Part of a small language model's weights: 702M tokens, 5356 steps.
MLP neurons of a small language model. Each row is named by its layer, matrix (up: input weights) and neuron, and shows model dimensions 506-601. Each number is 128 + 24 x the weight over its row's rms, rounded and kept within 0 to 255.
A block is one neuron, or neurons of one layer that tend to fire together. Before each block is what it responds to, as a language model described it from the Wikipedia text at the highest values.

Pre-verb auxiliaries and "to"
L11.up140 [108 117  97 106 103 149 133 177  86 142 104 157 133 124 164  98 182 136  92 131 123 140 159  68  67  94 102 127 143 125 179 126 141 130 149 135 139 102  66 185 122 127 127 146 125 143 157 168 105 146 139 167 169 138 108 153 188 115  62 113  93  86 126 141 136 135 138 105 143 107 157 132 135 124 154 106 113 138 157 129 142 145 147 120 142 155  71 140 168 125  87 116 114  73 107 177]
L11.up313 [101 112 126 158 139 166  98 135 126 134 136 108 148 106 123 176 145 117 148 160 152  99 171 100 136 142 118 122 107  92 130 137 149 123 139 136  99 126 129 155  83 106 148 129 194 105 165 134 101 130 167 112 135 139 140 144 155 135 151 112 149 132 153 130 119 130 125 120 119 107 139 130 159 110 172 133 102  85 123 114 142 117  85 163 139  88 159 120  98 126  92 162 171 128 162 124]
L11.up439 [152 103 137 172 128 134 153 164 126 138 129 153 108 122 113 145  87 126 115 141 151 131  99  92 113 131 165 171 128 142 112 133 113 163 145 109 114  85 114 150 126 141 104 142 132 125 123 141 106  89 193 128 150 132 105 117 164 107 177 131 176 164  98 185 156 144  92 125 151 125 117 115 102 139 111 155 139 110 114 120 178 112 129 119 112  96 104 156  77 137  95 130 130 137 121 129]
L11.up2096 [108 100 171 123 141 110 109  88 118 146 136 145 143 140 130 130 137  94 110 158 114 148 102 147 134 154 129 141 140 147  88 142 104  84 122  98 125 114 154 165 157 133 127 140 170 135  97 140 111 121 109 127 133 125  96 121 141 135 125 148  91 109 170 187 120 114  98 128 130  91 146 145 142  87 103 146 154 150 184 143 169 111 140 104 137 118 129 190 124  95 117 131 145 130 148 104]

Split word-initial h/b
L5.up133 [164 121 141 123 126 124 121  95  99 133 141 103 120 155 135 155 114 129 146 117 133 127 123 119 122 165 118 145 101 143 139 128 140 116 103 149 125 115  97 125 102 156 130 114 167 131 122 154 137 150 102 139 140 138 109 101 154 141 135 156 101 107 145 223 118 102 133 118  99 129  96 131 113 135  92 137 126  85 146 117 139 144 103 143  95 141 129 112 158 135 138 137 102 134 114 124]
L5.up159 [ 77 133 115 107 113 121  92 190 118 144 123 134 149 166 128 148 133 119 117 148 130 106 153 146 100 128 112  98 130 148 154 145 124 120  95 124 102 119 108 136 135 113  79 101 119 160 123 135 125 139  85 126 164 156 115 134  89 151 158 107 117 154 161 145  98 142 101  92  94 147 126 156 118 141 158  97 106 118 132 115  84 147 102 138 147  95 135 146 110 134 123 104 148 143 120 105]
L5.up633 [111 124 111 152 162 130 145 137  85 158 143 136 136 136 118 161 135 138 150 107 152 146 162  94 177 158 145  84 148 136 146 128 125  99 122  81 113 103 169 105 168 150 101 109 201 133 169 107 132 143 107 140  96  99 164 159 111 139 136 156 132 124 124 156 119  88 135 123  82 137  94 154 153 135  79 118 143 142 111 124  95 148 204 148 133 174 124 148  96 137 127 140 143 126 148 131]
L5.up1672 [156 157 141  93 117 113 133  98  93 142 129 119 130  84 163 113 135 134 125 160 121 118 119 129 112 121 117  95 137 144 117 110 135 154 137  99  85 133 131 106  90 113 114 202 153 123 142 104 114 135 150 134 170 160 115  99 134 130 128  92 129 166 144 157  76  90 131  66 114 133 128 177 102  99 155 166  95 116 153 124  86 133 139 132 105 147 124 118 153 168 122 110 114 159  76  94]

Verb after subject name
L5.up500 [135 108 124 103 135  91 119 116 132 150 138 134 111  89 116 108 153 133 173 104  96 142  96 101 115 124 106 135 108 117 115 110 111 133 102 110 151  93 111 143 102 145  58 116 113  93 121 168 159  66 155 119 119 171 132  94 175  81 185 124 108 124 142 123 126 117 141 121 141  83 123 111 147 157 106 132 136 160 136 115 150 124  92 121 164  91  83 155 131 149 155 142 132 122  75 141]
L5.up676 [134  75 162  83 136 138 135 134  96 113 165 140  96 104  95 133 111 143 159  99 101 151 136 130  86 153 145 122 102 122 112  87  95 125 104 131 150 138  96 115 115 129 100 131  97  92 114 131 160 153  88 144 154 134 138 111 161 124 167 153 184 140  99 148 138 113 168 133 157  91 161 128  95 152 124 144 123 135 133 112 113 107 143  96 123 129 110 140 161  92 122 110 138 149 102 125]
L5.up1539 [132 121 162 114 109 157 161  98 102 133 110 141 126 128 152  93  90  64 123 115 125  92 148 113 140 164 108 137 157 120 134 179 113 154 119  87 138 128 150 131 107  97 157  98 153 129  84  78 179 117 105 154  88 173  70 181 136 115 130 141 156 122 121 140 139 129 116  85 122 112 141 153 103 131 143 155  95 131 164 151 126 124 145  54 140 109 127  88 106 102 160 148  45 119 178 121]
L5.up2054 [ 61 129 163 131 144 164 139 120  65 124 138 121 141 125 126 103 115 171 114  85  77 154 144 128 164 135 122 126 104 121 128 116 111 126  98  85  95 182 129 148 112 150 151 102 134 142 130 147 111 129 156 161 140 140 131 114 185 119 158 121 146 142 130 112 131  85 121  70 164 133 101 141 129 101 113 134 163 121 162 114 169  96 144 137  96 115 118 119  98 129 142 120  89 111 124 138]

Infinitival "to" before verbs
L5.up1394 [166 113 157 128  98 160 106 171 147 117 118 129 111 142 129 168  99 114 128 129 104 100 156 164 106 129  70 153 109 141 102 101 137 124 117 164 119 152  90 147  92 119  94 168  98  99 178 149  91 140 155 114 141 145 178 143 144 111 106 129 152 109 105 125 172 149 132 104 141  92  81 144 141 154 176 144 107 127 140  94  96 133  89  98 132 106 141 155  94 109 101  91  91 138 149 108]
L5.up1412 [117 121 101 122 157 163 167 122 152 141 148 152 113 131 114 140 107 167 131 115 103 142  84 138 141 164  81 135 112 128 160 178  96 105 178 124 137 151 159 159 135 131 130 118 150 156 156 127  98 113 176 108 114 156 124 132 172 127 149 155 158 154 131 160 132 117 109 141 106 131 133  98 127 119  74 152 106 108 131 116 150  89 115 169 134 146 116  93 104 155 127 158  88 142  98 128]
L5.up1621 [147 118 119 108 107 113 136 151 141 143 148 136 167 109 141 102 118 106 114 142 137 162 131 148 111 121 134  92 112 129 109 175 143 141 111 150 121 127  52 119 127 138 108 177 148 112 209 143 130 145 129 101 184 134 106 139 133 103 180 148 112 142 127 125 128 118 150 162 124 157 125  96 143 136 129 115 111 138 119 110 133 151 148 105 160 124 138 126 118 107 100  92 131 152 129  90]
L5.up1960 [133  97 119 145 126 130 130 101 152 150 145  90 111 131 145 162 131 121 119 109 108 113 131 154 110 125 138 139 128 111 157 139 136 119 162 152 169 165  90 105 149 143 143 123  75 126 134 166 111 144  96 119 164 157 112 131 120 120 148 153 136 145 138 126 131  87 122 108 120 129 128 172 117  97  99 154 121 133 111  74 129 131 116  89 129 147 154 108 148 134 128 127 112 201  96  89]

Clause's main verb onset
L2.up1168 [114 125 112 166 182 107  98 143 101 126 155 147 158 169 131 118 153  75 135 144 135 118 158 134 135 104 123 137  92 116 149  81 131 124  84 103 156  99 179 120 140 110 113 138 123 130  93 128 100 119 110 114 117  87 150 119 127  86 115  79 111 121 163  83  81  94 142 120 119  95  88 154 150 129 156 144 114  94 127 104 141 107 111 153 132 122 120 125  90 142 107 142 145  99 123 156]

Split-off initial b
L11.up764 [159  76 133 130  78 161 133 132  88  85  70 122 161 140 121 177 124 106 133  99 135 120 110 109 118 128 106  96 131 125 121  89 113 118 118 163 152 139 113 177 109 119 124 133 175 139 140 139 129 125 141 150 158 153 125 180 145 135 123 140 114 104 113 174 129 202 106 110 116 133 113 102 134 137 143 142  92 133 109 123  82 143 157 128 136 161 136 170  90 135 155 149 130 161 145 129]
L11.up1446 [148 141 127 126 137 158  95 147 104 160 120  97 136 161 102 135 111 120 135  94 159 167 126 138 144 152 131  99 142 148 113 147 109 145 114  96  77  96 141 145 160 118 127 128 144 114 156 128 131 137 167 122 124 146 119 167 142 123 159 147 169 169 136 161  97  78 111 145 132 114 140 182 132 150 117 174 147 124 120 116 129 127 127 109 149 152 132 105 126 152 142 139 112 101 141  90]
L11.up2114 [128 147 140 105 124  96 146 167 125 103 145 135 113 114 135 156 133 128 146 134 134  98 112 148 161 150 114 115 121 134 109 106 161 139 151  87  95 137 136 135 102 104 137 128 121 148  98 145 123 124 131  87 187 171 170 113 144 141 107 126 142 151 143  71 151  90 121 126 145 142 111 116 149 132  74 104 117 120 133  91 109 141 115 126 130  68 140 104 100 128  91  98  87 129 150 132]
L11.up2263 [141 129  69 180 105 165 121  96 116 161  91 127 155 125 117  93  88 118 147  68  92 157 121  91 122 146 145 119  90 140 150 127 143 109 150 175  97 127 151 133 121 169 171 114 102 148 134 101 142  97 116 128 129 136 150 136 129 153 143 165 157 153 119 154  63 123 168 142 138  42 136 149 123 151 133 137 142 127 114  98 103 151  81 119  98 118 156  89 110 111 108 120 150 113 137 125]

Letter h / pronoun he
L2.up2005 [106 140 124 156 137 104 153 120 120 156 173 130 144  90 119  80 111 111 106 124  86 177 138 146 152 145 147  99 113 116 128 156 110 119 108 162 128 132 108 149 133 125 108 150 111 100 120 155 127 118 130 121 114 136 113 108 108 177 117 140 161 124 163 143 123  90  89 121 100 128 140 139 148 145 108 146 128 171 125 160 120 148 130 145 129 135 184 111 135 109 149 159 118 111 122 109]

Split finite verb stems
L11.up143 [175  80 160 139 133  92 117 137 141 152 139 142 112  90 106 132 132 119 123 142 132 105 148 110  99 192 152 159 116 138 130 143 112 135 108 137 149 110 129 100 127 159 136 172 122 146  92 160 128 117 108 157 133 129 157  98 148 118 132 184 118 115 148 102 120  74 176 115 135  97 134  98 102 188 151 145 150 134 136 109 153 112 110 121 144 138 114 161 104 166 130 117 129 131 106  86]
L11.up145 [119 129 144 129 104 107 127 118 117 127 136 181 135 118 162 144 121 151 163 114 152 119 125 104 128 171 138 119 122 102  97  89 137 130  92 167 160 114 131 141 110 137 110 127 110 116 142 132  88 158 135 149 175  73 153 106 140  97 145 164 109 145 107 126  86 116 162 101 112 109 123 149  74  82 140 146  97 137 115 124 137 122 158 170 130 127 115 175 117 170 131 153 128 131  86 129]
L11.up1341 [153 116 113 142 104 138 108 123 158 149 123 148 116 153 106 118 162 162 140 118 151 100 102 120 151 162 113 148 144  99 121 121 136 101 104 108 133 104  70  97 107 103 177 161 125 158 140 126 154 141 102 117 107 161 114 130 172  96 153 144 121 120 120  87 150 107 147  86 114 104 115 102 148  91 146 103 100 127 100 130 134 111 137 111 105  88 134 120 111 185 130 123 145 154 101 136]
L11.up1767 [ 94 112 159 105  97  50 127 105 119 138 151 166 131 129 127  98  92 128 116 139 160 115 100 147 171 156 105 122 130 149 132 122 116 108 169 105  99 110 138 125 120 151 110  93 144 174 105 105 120 105 118 162 135 116 159 100 112 135 138 104  79 142 137 102 106 124 128 144 165 129  87 153 119 136 125 115 144 148 113 103 128 154 162 122 123 122 151 175 121 143 103 118 121 106 119 146]